MLP neurons of a small language model. Each row is named by its layer, matrix (gate and up: input weights) and neuron, and shows model dimensions 80-143. Each number is 128 + 24 x the weight over its row's rms, rounded and kept within 0 to 255. A neuron's up and down rows have the sign that makes its largest values positive.
A block is one neuron, or neurons of one layer that tend to fire together. After each block is what it responds to, as a language model described it from the Wikipedia text at the highest values.

L2.gate79 [143 153 109 137 117 147 111 138 136 111 104 161 154 142  93 147 118 148 186 145 170 118 131 130 127 157 121 111 155 116 105 132 163 144 109  98 155 123 168 112 112 107 116 144 116  68 109 114 133 128 139 115 112 108 136 125  73  68 140 149 107 125  90 126]
L2.up79 [181 125 117 174 161 134 127 128 141 134 135 127 145 116 125 110 126 134 120 111 130 126 128 124 168 154 115  87 139 117  79  92 105 160  81 125 114 113  58 125 141 135 150 124 126  77 106 125 103 130 150 125 149  98 125 108  93 137 135 150 106 121 112 131]
L2.gate128 [119 145 103 133 149 197 119  51 108 104 139 111 158 114 144 122 125 141 125 108 125 118 173 120 154 123 105 102  91 113 103 132 160 159 125  86 146 120 162 143 140  95  93 157 115  91 157 135 138 103 125 131 119 136 103 169 113 127  89 111 103  99 133 153]
L2.up128 [102 151 122  84 130 189  98 109 100  78 168 127 168 147 150 118 138 140  87 142 150 132 144 141 118 138 149 118 108 142 122 127 162  93 154  94 166 130 131 154 137 117 127 156 157 106 146 130 170 137 142 110 126 112 106  91 104 106  94 126 126 107 143 172]
L2.gate147 [114  91 120 119 109 149  95 119 109 111 105 108 154 107 138  93 165 132 153 155 148 156  95 116 113 143 150 120 147 102 108 160 102 161  62 175 125 151 139 142 167  91 127  82 138 103  78 120 135 130 118 133  99 124  75  82 128 138 142 128 146 111 156 143]
L2.up147 [118 144 131 141 110 160 110 119 144  77 107 156 132 131 136 129 135 130 161 145 141 152 128 109  97 109 145 141 134 111 106 131 107 139  84 166  92 155 117  96 125  98 127  88 133 104 109 129 136 124 158 133  74 148 107 123  96 173 155 150 145 157 123 144]
L2.gate166 [130 125 162  97 157 122 133 112 146 119 132 104 124 150  90 101 102 123 135 151 152 138 103 126 141  87 143 160 110 166  96 149 111 146 166 148  99 119  89 148 116 117 133 112 127 149  87 115 154 150 115 141 152  53 130 145  92 142 100 120 131 146 117 116]
L2.up166 [111 111 178 117 114 123  97 135 144 159  93  84 107 146  82 110 123 108 115 132 109 124 115 137 137 118 157 136 113 145  79 159 131 130 180 156  99  97 121 119 120 118 120 107 109 112  99 144 131 176 120 116 146  83 166 153 120 148 120 141 191 153 131 136]
L2.gate338 [134 136 150 114 144 141 129 107 114 104 179 139 159 137 165 110 133 123 140 126 117 150 151  96 145 128 133 154 115  92 100 117 102 128 107 146 135 161 129 160 138 143 118 153 104 124 152 164 161 145 155 128 110 141 136 120 149 129 143 203 133 103 130 122]
L2.up338 [133 167 146 129 180 205 111 113 158 104 143 101 147 118 128 109 136 149 119 129 124 145 126  78 119 116 113 108 129 125 131  98 139 130 128  65 149 194 140 138  85 129 148 129 129  88 120 109 130  93 171 128 128 119  92 117 106 116 133 204  94 106 137 135]
L2.gate368 [116 129 149 164 144 140 139 164 126 122 139 126 137  98 122 131  97 126 122 112  97 136 158 104 183 153 156 118 163  86 101 111  59 143  93 101 134 128 126 140 142 131  96 136 116 100 143 145 118 148 141 166 129 147 103  61 133 170 135  83 141 146 128 127]
L2.up368 [192 105 108 126 144 124 106 160 144 121  96 127 119 123 112 120  90 136 211 101 138 159 146 113 181 157 134 148 149  90 135 154 111 106  92  79 157 142 132 147 163 163 122 146 147  86 136 143 124 123 116 120 132  89 117  97  97 144 134 106 159 123 129 100]
L2.gate406 [141  98 134 132 152 192 107 121 121 107 133 130 154 117 138 126 141 157 122 118 132  88 158 112 122 127 108 150 118  92 144 182 106 124 105 104 160 132 165 105 119 128 174 108 118 103 151  85 116 133 163 155 151 133 138 108 110 121 112 112 106  98 146 108]
L2.up406 [120 127 158  96 158 155 139 102 148 114 125 122 118  70 112 151 155 116 116 113 117  87 167 107 156 130 140 139 136 123 150 120 117 157 136 131 103 112 162 129 119 148 111 150 166 115 118 133 145 132 126 131 158 147 108  88 163 180 129 139  80 120  97 137]
L2.gate428 [105 146  87 110 184 107  97  79 114 120  99 109 149 157  94 136 130 111 129 105 134 143 142  99 131 126 109 135 159 120 139 159 112 118  77  78 162 151 129 139 111 131 133 115  99  86 129 136 102 133 173 184 141 108 135 121 142  96 106 149 133 107 125 113]
L2.up428 [149 130 129 135 157 155  91 113 140 111 128 140 135 156 149 113 161 165 114 122 137 109 136 143 140 186 136 117 177 123 127 117 117 113 135 129 151 196 176 128 107 147 153 108 161 124 136 145 145 169 153 220 183  79 119 113 172 116 150 137 106 123 109 113]
Nouns naming a kind of work or item in filmographies, discographies and section headings, such as film, albums, song, role, plus scattered word pieces like un-, co-, non-.

L12.gate12 [107 128 167 111 149  79 135 130 138 149 142 103  90  87 152 128 129 167 131 105 173 174 132 118 140 116  77 164 114 141  87 178 106 138  82 129 150 105 126 131 107 167 101 122 128 124 157 136  90 122 128  88 129 174 114 108 101 158 109  89 153 129  78 148]
L12.up12 [106 113 118 179 139 127 140 190 106 112 134 112 121 111 126 145 113 128 130 115 106 180  95 148 101 122  85 128 136  91 147  96 144 129  85  86 173 137 171 124  83 157 137 138 141 144 157 190  77 130 142  93 112 115 140 116 110 120 120 145  93 160 115  87]
L12.gate416 [111 102 121 128 182 121 120 109 137 155 129 135 119 110 171 157 104 172 119 118 103 147 100 124 189 174  96 147 155 102 148 127 103 123 160 130 101 121  82 130 131  77 150 137 124 133 158 152 122  90 122  89 160 168 146  98 109 108  98 102 145 132 116 140]
L12.up416 [137 102 124  99 120 114 109 118 125 108 176 133 133 158 168 153 143 135 146 141 186 171 115 150 165 112 144 155 111 106 177 131 105 118 113  91 111 171 126 108 108 146 110 148 104 151 115 161 155 105 124 100 116 154 164 120 175 103 130 170 102 127 103 118]
L12.gate429 [140  83 100 118 134 117 155  73 125 164 110 148 145 143 136 104 117 176 133 109 106 141 161  90 109 140 100 179 145 126 119 172 151 142  74 101 108  92 165  95 122 147  78 146 143 135 106 162 102 104 149 137 140 129 119 131 148  76 119  93  93 139 137  96]
L12.up429 [119  76 126  96 110 112 150 129 113 152 114 151 149 124 133 128 140 139 157  74 132 147 135 132 174 158 108 172 117 127 119 176 120 155 119 121 145 120 116  96 143 148  94  63  94 144 108 150 122 105 106  89 139 131  94  92 130 122 106 110 152 120  93 105]
L12.gate483 [152 121 137 117 114  94 151 161 141 148  99 118 137 140 139 122  88 131 118 115 143 121 129 173 136 165 122 144 113 146  99 131  97 133 116 117 168 133 108 117 120  83 145 127 118 146 112 135 137 143  86  92 122 159 121 161  96  91  77 139 138 173 164 120]
L12.up483 [115  95  99 142 122 144  83 136 116 120 127 104 151 100 139 136 170 168 132  86 128 155 142 136 166 162  96 127 112  96 101 107 120 149 111 106 109 130 140 124  99 130 108 174 132 135 121 109  81 146 176  94 122 186 195 142 160 108 110 134  91  81  76  97]
First fragment of a word broken into subword pieces, mostly a lone e or consonant+e, as in e|agle, e|arnings, Le|ctures, te|a.

L10.gate185 [139 151 119  96 115 138 103 101 114 142 146 173 144 200 130 140 134 148  77 113 141 117 114 105 102 150 116  92 137 135 164 132 113 126  87  84 109  99  97 113 125 145 129 101 113 110 120 124 157 125 170 158 150 100  94 122 124 150 141 106 167 133 113 120]
L10.up185 [ 91  78  77 135 187 141 127  96  91 126 122  79 176 149 167 118 133 121 117 161 123 113  85 132 150 145 139 120 106 116 110 125 122 114  81 117 133 166 117 153 131 131 158 114 138 106 167 133 101 126 136  94  85 146 125 114 128 145  94 174 136 122 121 113]
L10.gate266 [141 139 109  99 155 154 110 106  93 117 119 116 101 150 156 161 104  93 133 125 173 119 125 147 113 127 159 134 122 116 111 141 120 137 121 102 124 156 138 121 102 115 136 138 151 187 134 126  96 123 136 110 130 181 151  84 127 142 126 102 139  89 130 106]
L10.up266 [130 180 111 138 146 111 142  78 137 149 131 140 114 139 140 144  99 104 117 110 104 145 103  98 104 120 113 151 172 141 149 109 131 133 136 114 153 129 110 160 135 146 142  95 101 158 146 160 118 140 162 115 130 150 168  93 139 170 127 163 172 123 130 125]
Words in Wikipedia section headings, above all life in Early life, also Reception and Appearances, plus main verbs after a biography subject (played, founded, transferred).

L2.gate52 [104 108 110 138 186 134 101 163 134 184  75 105 117 132 132 111  89 132 159 143 102 134 144  77 110 127  93 139 126  99 135 123 134 102 124  94 131 116 156 148 143 140 131 152 143  77 130 121 156 131 113 156 113 153 131 169 121  87 148  88  72 130 112  97]
L2.up52 [154 150  93 155 122  90 130 123 128 109 121 152 146 119 147 123 127 105 124 150 136 104  92 163 170 158  77 117  81 134 108 134 146 143 134 100 141 138 152 122 144 126 128 132 119 131  72  86 125 145 119 126 128 160 115 142 181 151  83 181 144 150  96 116]
L2.gate156 [129 154 152 150 131 130 172 130 131 156 116 115 135 110 114 146 132 127 175 144 182 168 143 145 132 146 170 183 131 123 140 120 138 180 129 108 146 104 165 117 157 126 108 122 117  59  87 106 137 106 123 192 118 137 133 131 104 147 163 118 150 141 125 143]
L2.up156 [ 90 170 148 124 129  83 184 113 110 154  97 107 114 114 133 133  97 100 143 133 162 158 119 191 102 139 116 151 149 153 140  88 107 174 140  95 163 125 172 129 135 126 128 129 148  78  95  96  93  94 115 146 106 123 110 120 118 141 143  83 132 156 107 138]
L2.gate175 [115 128 141 106 147 149 131 147 132 157  91 105 108 104  67 146 104 109 112 157 121  89 113 118 162 117 139 136 104 108 134 124 142 143 119  79 110 116 182 157 147 105 146 128 174 124 122 126 150 124 134 136 120 127 130 162 121 124  95  91 138 130 134 101]
L2.up175 [131 127 174 112 143 157 143 147 107 160  89 116 148 121  92 109 108  89 109 126 127  91  95 110 209 143 124 168 133 137 133 129 124 128 148 133  86 128 122 142 112  80 162  98 152 130 120 129 129 153 118 179 156 102 133 191 134 128 105 153 119 124 150 116]
L2.gate178 [110 134  90 147 149 117 116  61 161 120  84  86 124 130 119 137 145  90 153 109 141 130 147 110 117 100 131 165  98  62 121 124  92 112 142 120 112 135 139 128 162 106 132 117 173 116  99  74 193  93  95 133 140 144 133 135  96 130 110 162 121  88  94 129]
L2.up178 [130 138  89 154 121 159 107  79 168 147  88  68 128 141  89 122 133 101 136 109  84 151 157  99 116 143 141 152  96  82 118 126 107 147 155 151  95 140 103 143 147 117 153 128 172 125  91 129 166 134 132  96  92 133 120 123 102 139 111 123 140 104  62 151]
L2.gate237 [163 147 140 130 127 126  84 152  70 100 113 101 103 154 117 112 144 131 183 129 125 158  95 121 199 108 142 166 147 137 138 139 102 129 106 113 136 133 132 127 148 120 117 126 144 131 138 119 154 166 158 141 121 127  85 154 104 130 143 112 114 138 139 108]
L2.up237 [145 118 112 146 159 136 159 164  98 126 123 161 120 111 156 148 131 122 154 141 176 130 150 151 128 179 123 121 110 126 124 108 146 110 104 114 111 106 145 157 113 141 102 156 169 117 120 138 145 160 156  81  97 157 102 128 135 138 101 139 165  92 134 137]
L2.gate302 [126 121 109 120 171 151 133  68  71 121  85 107 137 110 111  93 121 113 147 133 131 126  79 137 109 137 100 114 106  69 100 120 179 106 133 104  86 109 100 156 124 152 134 127 141 121  93 134 139 138 149 139 136 159 157  94 130 140  69 122 126 144 136 103]
L2.up302 [127 139  91  92 132 139 116 112 118 104 154 125 160  98 121 121 128 114 142 129 159 193 134 119 127 122 132 163 132 107  94 139 129 123 139 165  83  98 139  88 137 130 156  90 111 113 115 135 145 180 146 127 114 121 119 160 138 107  99 168 134 144 113 104]
L2.gate475 [146 131 131 129 149 121  93 123 127 154 144  97 135 111 107 121 171 112 106 151 108 150 155 121 160 130 118 159 122 135 145 138 111 153 127 112 131 114 149 133 157  96 147 162 164 124  82 145 172 151 105 119 145  88  74 159 105  82 104 145 110  93 131 109]
L2.up475 [106 127 111 118 165 148 140 125 130 140 141  70 107 103 113 109 160  93 144 140  99 147 135 111 138 116 120 153  99 102 158 120 119 120 123 117 103 100 149 169 139 154 129 140 132 127  97 137 188 138 158 168 134  96 108 137 135 118 104 132 130 117  95 111]
L2.gate507 [178  97 106 116 137 144 141 126 156 145 142  78 159  95  99 102  90 110 145 146 133 124 117 146 112 149 131 155  98 150 103 128 113 137 128 133 137 112 126 152 161 105 102 112 142  97 114 106 134 152 142 141 105 106 153 138 131 150 135 113 176 133 128 101]
L2.up507 [108 157 159 170  90 145  95 103 103 129 155 125 163 149 168 131 150 117 159 143 167 154 149 112 149 138  84 134 143 105 121 162 111 110 115 118 104 150 134 150 128 122 159 150 146 136 110 152 160 144 113 133 141 150  94 131 155 138 135 143 115 112 167 137]
First word-piece of a word split into several tokens, especially "mar" (marijuana, martial, marry, marshal), plus Ad(miral), ed(ucator), ev(olving).

L12.gate1 [129 132 126 118 144 120 138 147 139 142 101 161  67 108 154 114  99 135 132 148 202 109 123 129 159 132 119 170 132 101  87 150  97 160 161 148 137 131 119 100 123 114  91 122 155 144 115 112 148 129 108  95  88 142 115 173 135 152 147  95 142 137 116 136]
L12.up1 [105 153 142 122 172 117 124 108  94 158 122  89 148 186 133 157 140 104  97 141 148 147  97 119 144 140 104 136 162 100 114  77 132 122 130  99 123  94 154 130 105 115 114 102 134 128 128 112 117 142 101 114 132 140 110 161 125  95 110 122  96 101 167 145]
L12.gate189 [125  87  92 123 160 152  65 113 146 120 113 140 120 104 121 111 122 136 152 123 123 126 104 124 120 162  89 133  93 134 114 112 142 114 105  72  95 136 108  94  47 120 114 162 131 121 114 122  93 121 113  99 114  95 100 153 125 123  91  99 124 123 117 108]
L12.up189 [151  85 156 107 153 137 161 116 161  96  97 149 153 129 121 116  81 132 153 160 151 116 130 122 100 125 152 145 138 117 171  83 114 141 121 149 184 103  98 110 129 143 126 115 165 159 135 104 133 102 139 117 157 111 180 150 129 104 158 163 141 108  93 125]
L12.gate284 [145 130 101  95 122 142  88  91 113 120 138  92 157  94 143 136 107 143 129 109 113 140 127 117 110 154 147 122 177 146 149 121 118 141 104  91  78 128 131 114  76 137 144 161 128 110 126 135 122 171 102  95 126 147  93 185 116 139 116 167 114 121 155  89]
L12.up284 [145 190 126  88 159  72 142 121 171 151 114 103 146 130  92 154 136 128 133 137 160 107 144 114 159 131 127 143 137 134  84 154 123 176 131 112 100  93 148 113  98  67 157 108 152 156  96 177 145  87 145 152  77  86 136  86 116 135 103 141  93 113 124 104]
L12.gate511 [ 86 104 171  63 110 112  49 154 140 133 130 150 123 101  83 111 114 101 150 139 119 138 142 122 127 176  97 106 111 181 137 117  95 115 147 118 141 128 135 137 107 131 144  84 182 135 115 186 145 166 179 172 142 115 118 129 170 143 141 156 161 129 132 152]
L12.up511 [156  96  62 109 145 134  94 173 127 132 156 104 149 140 120 171 134 115 134 127 127 167 146 123 127 136  93 114 125 157 123 129 105 115 110 135  97  80 151 139 122 108 140  93 162 125 157 175  90 139 147 114 119 157 152 151 107  97 144  98  96  99 152 100]
Fires on the first subword piece of a longer word split into several tokens, such as ne in negligent or neutral, sh in shocked, la in launched.

L10.gate118 [116 175 145 176 144 133 164  69 143 160  84 161  90 146 134 135  91 168 101 135 122 145 119 121 108 137 107 169 113 105 183 122 137 127 141 133 125  77 154 122 112 113 134 126 144 126  82 117 109  93 142 111 135  95 111 147 104 132 138 135 140 123 133 109]
L10.up118 [101 124 155 120 114 119 148 117 150  89 102 148  99 133 177 110 134 139 136 111 150  90 102 143 163 153 118  92 125 160 140 130 199 156 110 153 138 124  98 163 111 170  83 126 136 140  99 147 153 135 108 114 123 152 134 132 147 146 144 178 115  89 123 133]
L10.gate463 [125 132 115  95 132  89 125 115 159 108 113 101 130 127 110 110 132 115 140 134 148 133 110  93 198  96 152 129 146 135 150 130 169 113 119 126 100 147 157 133 123 110 117 155  85 119 142 113 165 167 125  98 120 121 129 176 108 105 144 119 137  82  78 104]
L10.up463 [116 162 125 133 163 109 137 147 153 144 118 112 136 158 117 186 136 100 139 130 122 139 115 110 131 109 139 106 133 175  96 120 165 176 147 108 122  94 103 145 127 137 140 170 149 113 123  79 123 143 138 132  89 114 124 124 141 175 160 175 114 133 151 137]
First subword fragments of longer words split into pieces, such as enc(apsulates), rem(ember), re(enacts), un-rel(ated), mostly verbs and adjectives mid-sentence; it also fires more weakly on quote marks and closing parentheses.

L2.gate105 [173 101 111 126 143 107 126 114 106 161 120 124 129 151 143  98 126 138 124 128 115 119 124 163 167 102  78 123 111 113 133 130 120 148 105 128 115 132 135 194 163 143 117 114 147 138 137 176 125  85 159 113 147 110 130 122 150 119 119 125 110 119 117 203]
L2.up105 [134 127 126 135 142 158 143  78 131 150 123  56  83 154 115  80 153 129 144 132 111 124 126 166 169 106 130 148 159 106 127 109 162 144 129 136 137 152 145 134 123 135 161  87 147 122 126 161 142 114 135 156 153 117  96 125 107 156 113 137  74 103  91 161]
L2.gate130 [153 151  91 145 138 128 144 166 142 109 114 156 144 140 120 105 103 115 144 118 168 132  71 126 168 131  89 107 105 147 110 110 126 134 105  73 141 131 114 172 125 150 141 140 172 114 108 183 124  98 142 108 108 125 104 121  97 155 138 140 133 109 145  97]
L2.up130 [127 115 132 135 134 171 136 161 116 118 161 159 169 135 116 162 103 129 152 112 190 140 102 137  92 130  83 122 120 124 105 158 153 147 112 115 136  92 162 102 140 125 120 164 159 106 156 120 122 108 105 104  99 153 137  91  90 145 102 118 100  91 121 137]
L2.gate145 [185 114  99 127 118 143  81  94  90 140 108 137 151 140 131 135 123 136 124 132  88 161 117  81 174 171  99 132 113 131 164 142 124 144 181 150 133  99 117 162 133 131 149 124 135  67 162 143 118 123 149 114 150 152 115 137 133 140 129  69 116 121 116 150]
L2.up145 [165 126 107 129 118 165  77 130 120 101 146 147 133 137 117 127 136 109 139 119 140 125 143  99 133 133  94 145 106 157 155 131 137 140 151 164 166 164 123 124 110 133 107  92 124 102 134 170 130 103  95 138 110  98 108 162 100 175  91  88 111 133 122 109]
L2.gate162 [176  78 117 102 142 157 134 146 168 112 142 165 123 119 127  86 121 115 104 125 118 118 152 148 136 117  98 131  88 102  59 169 143 150 157 125  81 131 144  99 151 124  94 133 138 140 111 131 149 114 133 134 108  70 128 140 107  98 149 127 136 133  85 121]
L2.up162 [151  84 142  96 142 127 144 148 167 126 125 146  87  92 107 112 124 120 130 135 116 132 173 131 146 105 112 122  94 141  88 106 144 122 133 134  89 128 164 121 125 122 101 112 161 144  86 126 157  72 143 134 120 130 100 150 142 113 125 172 165 115  96 125]
L2.gate238 [139  90 123 164 147 158 129 157  98 137 114 129 141 145 116  82 133  98 103 105  95 153  91  79  96 119 110 131 145 108 127 141 132 136 126 146 171  90 121 124 142 138 133 156 128 117  97 102 148 122 146 135 105 132 119 136 114  99 131 163 118 143 123 137]
L2.up238 [154 127 124 146 115 145 133 122 140 151 110 122 129 147 164 145 126 134 129 149  91 121 112 102  89 116 101 125 109  99 112 126  86 143 118 138 112 126 109 101 137 163 165 128 150 143 123 134 117 110 160 158  71 137 107 125 124 126 131 139 115 135 136 152]
L2.gate304 [126 111 103 146 139 117 126 126 127 171 143 169  98 140 143 139 109 111 187 138  93 129  71 135 118 134 133 132 117 137 105 144 143 148 129 136 151 126  94 160 107 125 137  96 146 135 115 128  93 163 190 111 122 113 143 139 119 144 135 127 159 142 129 144]
L2.up304 [115  95 163 133  65 138 126  97 118 155 122 153 116 139 153 155 129 143 111 130 159 158 152  79 106 138 137 141 125 126 115  96 116 133 145 153 144 133 163 126 113 117 128 168 105 128 120 116 134 112 146 115 121 114  84 102  69 129  93 155 138 135 146 173]
L2.gate322 [123  91 173 125 118 148 159 140 150 151 119  82 117 112 119 119 119  92 136 118 113 156 142 118 103 133 144 151  64 133 163 124 126 139  84 143 165 139 153 141 147 117 126 122 117 101  88 154 138 113 109 129 149 112 100 128 106 165 143 142  99  64 121 124]
L2.up322 [118 150 135 135 117 170 124 155 136 146 106 148 100 104 127 127 105  93 124 143 101 136 116 118 118 120 116 164  70 117 119 138 150 130 123 159 132 115 121 122 133 124 134 133 132  98  73 117 156 120  97 118 109 115 129 107 151 162 134 135 112  85 141 119]
L2.gate481 [123 119 111 114 117 154 135  97 138 106 127 116 163 102 174 123  92 155 116 122 126 162 162 120 176 139 152 117 109 143 168  93 108 105  86 130 127 165 163 124 132 117  95  93 133 107 119 130 188  88 142 136 122  95 109 153 111 168 144 151 135 112 134 105]
L2.up481 [159  84 133  84 126 160 117  93 139 137 102 141 127 110 168 130 111 168 145 131  89 126 155 123  87 169 146 162 144 146 130 133  82 128 139 106 109 132  93 118 146 139 126 109 128 146 128  63  87 157 142 121 129 124 129 108 145 109 129 127 161 112  87 151]
First sub-word piece of a word split into several tokens, often in names or super- words, e.g. Fre(sno), super(ior), Fo(nzo).

L12.gate72 [142 106 118 164 167 103 101 130 128 100 120  81 112  94 129  96 157 124 155 125 168 147  86 111 110 169 142 147 131 100 150 128 154 114 102 144 108 130 124 152 154 130 125 117 154 112 102 125 124 123 169 133 139 152 155 131 121 111  94 119 154 177  97 145]
L12.up72 [149  78 119  83 100 114 129 139  98 134 118 152 114 169  94 131 160 171 121 113 150  78 153 140 120 117 116 139 134 101 139 195 153  84 150 143 131 126 157 159  99 131 145 140 154 118 134 112  93 120 108 144 144 106  94 136 110 133 122 132 150 123 110 107]
L12.gate254 [138 149 124 145 179 151 112 147 156 128 129 161 137 132 138 169 139 143 142 138 171 129 146 155 159 153 122 133 107  95 139 156 118  95 117 156 142  87  57 144 152 123 156 124 164  83 116 124 101 156 123 117 138 134 141 148 113 153 162 145  84 157 117 154]
L12.up254 [155 163 139 139 130  95 127  93 119 119 147 121 150 176 143 110 148 160 130 149 117 111 180 111 184 162 110 168 158 148 170 131 154 106  93 111 162 157 193 173 160 131  97 108  80 133  90 139 124 141 136 100 119 102  76 135 148 140 140 148  95  88 113  92]
L12.gate282 [154 136 161 166 182 142  98  75 157 112  95  97 118 151 104 142  77 148 144 135 141 144 116 130 169 107 153 177 113 170 115 145 172 113 136 119 124 149 133 120 144 153 133 147  99 139 113  97 151 153 106 146 158  99  99 104 120 141  83 151 152 138  71 162]
L12.up282 [120  91 122 131 149 163 156 131 140 126  70 136 105  75 142  98 158 134 102 119 109 103  96 126 132 165 133 124 126 168 117 146 122 139 130 119 139  84 117 116 114 111  87  80 167 109 105 111  96  99 134 115 141  72 107 130  96 161 121 164 137 161 120 106]
L12.gate371 [166 148 144  96 123 119 133 135  99 150  99 106  69 145 168 143 151 155 131  96 158 119 143 149  96 125 124 166 135  92 115  98 129 169  86 131 120 137 121  81 135 103 106 139 153 119 144 134  68 101 109 128 118 129 137 132 109  93 115 135 114 125 112 125]
L12.up371 [155 156 153 112 127 172 117 166 107  89 135 144 110 105 134 132 107 151 132 120 106 145 126 145 133 140 150 122 143 143 124 152 153 130 143 145  39 122 108 102 141 145 127 114 143 128 157 119 133 120 121 118 150 152 119  63 120 143  98 122 177 140 122 134]
First subword pieces of longer words, mostly prefixes such as re, co, un, mis and prem, as in re-dubbed, coworkers, unusually, mistake; also hyphens inside compound words.